python train.py --num_hidden_layers=12 --hidden_size=192 --num_attention_heads=3 --num_key_value_heads=1 --head_dim=64 --intermediate_size=640 --vocab_size=5733 --hidden_act="tanh_gelu" --norm="layernorm" --norm_place="pre" --norm_eps=1e-06 --positions="learned" --qk_norm=false --attn_scale=0.125 --bias="all" --tie_word_embeddings=true --parallel_block=false --init="normal" --init_std_qkv=0.0465 --init_std_o=0.0 --init_std_up=0.0465 --init_std_down=0.0 --optimizer="muon_variant" --learning_rate=0.00765 --beta1=0.93 --weight_decay=0.034 --lr_head=0.00441 --max_grad_norm=0.5 --warmup_steps=200 --schedule="cos" --final_lr_fraction=0.0 --batch_tokens=[16384, 32768, 49152] --max_seq_len=2048 --doc_mask=true --train_tokens=170800000 --max_steps=5707 --dataset="wikipedia_en"
MLP neurons of a small language model. Each row is named by its layer, matrix (up: input weights) and neuron, and shows model dimensions 0-127. Each number is 128 + 32 x the weight over its row's rms, rounded and kept within 0 to 255. Numbers have three digits each.
After each neuron's rows, "fires in" lists the words (lower case) most often at its 100 highest values on Wikipedia text that the model never trained on.

L4.up564:155103077135185129137091138116111124048158084148148086121063147127089184141120141122130115139148144155149130096140133129085110129133126118159160083112157173106144164073151210115099107207116108212149101138108115181150105148093159118188102142086143197108088115146109144114136119129071143159172106133122141099166172179147106047143139149114112203098126127166137134093205086074152115153154
fires in: "born", "brazilian", "american", "daughter", "larson"

L2.up127:155128158076140107168113112172113169059125145120131153125117170117081076224203141110150157192171224127144078111124111109119148137057077107098110173123124106114141135122129135134201123169144151170117103137115123164138146146124107099095152156069156195113073155069130139097114184117134033101117111123084149134112125108130112106128092125137118133121151129145098207146142091147121139139084
fires in: "japanese", "concacaf", "fra", "uk", "us"

L4.up560:097143081098157064099089176161151152148093112126091167146085094131070141115107119136126118121118112093122161163151121064110056141160079092179094136142142177138135128140102131071117130096176119124159138133133134172145180133160114089118144173124120090144160108093102133156063122177114140197148166096150139126089096117144151104107151164083148132156108158096118188150144179159118107113177
fires in: "not", "noting"

L4.up562:136127145162073141128129118144098119118051115082128110132183068181107140164133115121113115134184162128132115234154104145116099126131179132147173140149102149192152106164129164099192129138076118156121113076171132080144136128174157143094172081122161177185088147128169138112150160054081141139154130078151158104068168138049098097105182144150147153063139130136081136156143133132136110120088
fires in: "two", "one", "three", "south", "north"

L3.up505:160121151114129067165139144115098031136118089126096089144192083091059056167181109138123115130114141094149102069122183140082170126178106181058175147081160156114121054127165112145157130112063144068141137108189164116138125112092132194117136119154125139129148119125143132192100149155098102110099130099130132136118116114153126098143160144105121100104092110124109141087097143164090109110123
fires in: "he", "hearing"

L2.up526:082162099162126087077069093135115202137123098130206116126108149115158150093136118101103149074068106120104089189180146116149100073152097146177167168142143121099099205112164086152146170135100156153159135178113100149120107161150185131144075091106157180135152213123139095100113157128135144085151091144142087088073064188148117071131130102059115166120121121121113142170084068093088095065126
fires in: "been", "including", "being", "became", "become", "like"

L3.up52:083146159096092073135140163166093127126142145111092136124130154129146128079145098116148158119120092164131124065133138119157084209141119143167111170145139104153157161143155036144153159140186130107060119115142094140126193148131091088143056157145149159084132095119111069147166098149085123215087101088151107132128173149163136152202158106144196146111142134138132125131123087177085089119140
fires in: "part", "result", "final", "resulted", "term"

L4.up435:189129123106087111139143136119166132168148113093144147133105110131069117110119188140099177170152115127121122197119155178132086124124171082204112139165121139100135141185090127123145112113141129163154153144057127166153089113075095138090061150110105125125033120106105149110141116088131154216154126138119154139171181129100150090102142132134122174123149100152138139187060145157107069152161
fires in: "place", "position", "out", "september", "july", "may"

L3.up104:104119134152122154097124088185110156158050157099159131180157153173103175153162125151107172156112122079052106134088130111119117145162121073088141075079080181060123138163107091108104116105163176131190124129160083206179088053133121125108132141094116189142121102121137098154140177138155123135135146072089085203144089118118156153122163129133174203094104120123142146126117066180073160168105
fires in: "world", "isbn", "country", "year", "title", "literature"

L2.up41:132115126144082086105111144136179144166084123090142148124125109147172137122138188157123084156129164124081098085083123156153110125132138114104171165147175168066132126144063100128117136156108088119088120082068105161132082107121137156131118136140084164116119100062096063136166068105137136149160105179133163179156185092205110106135160085173162107143170191126134086157171128120066165161066
fires in: "season", "career", "utc", "final", "debut"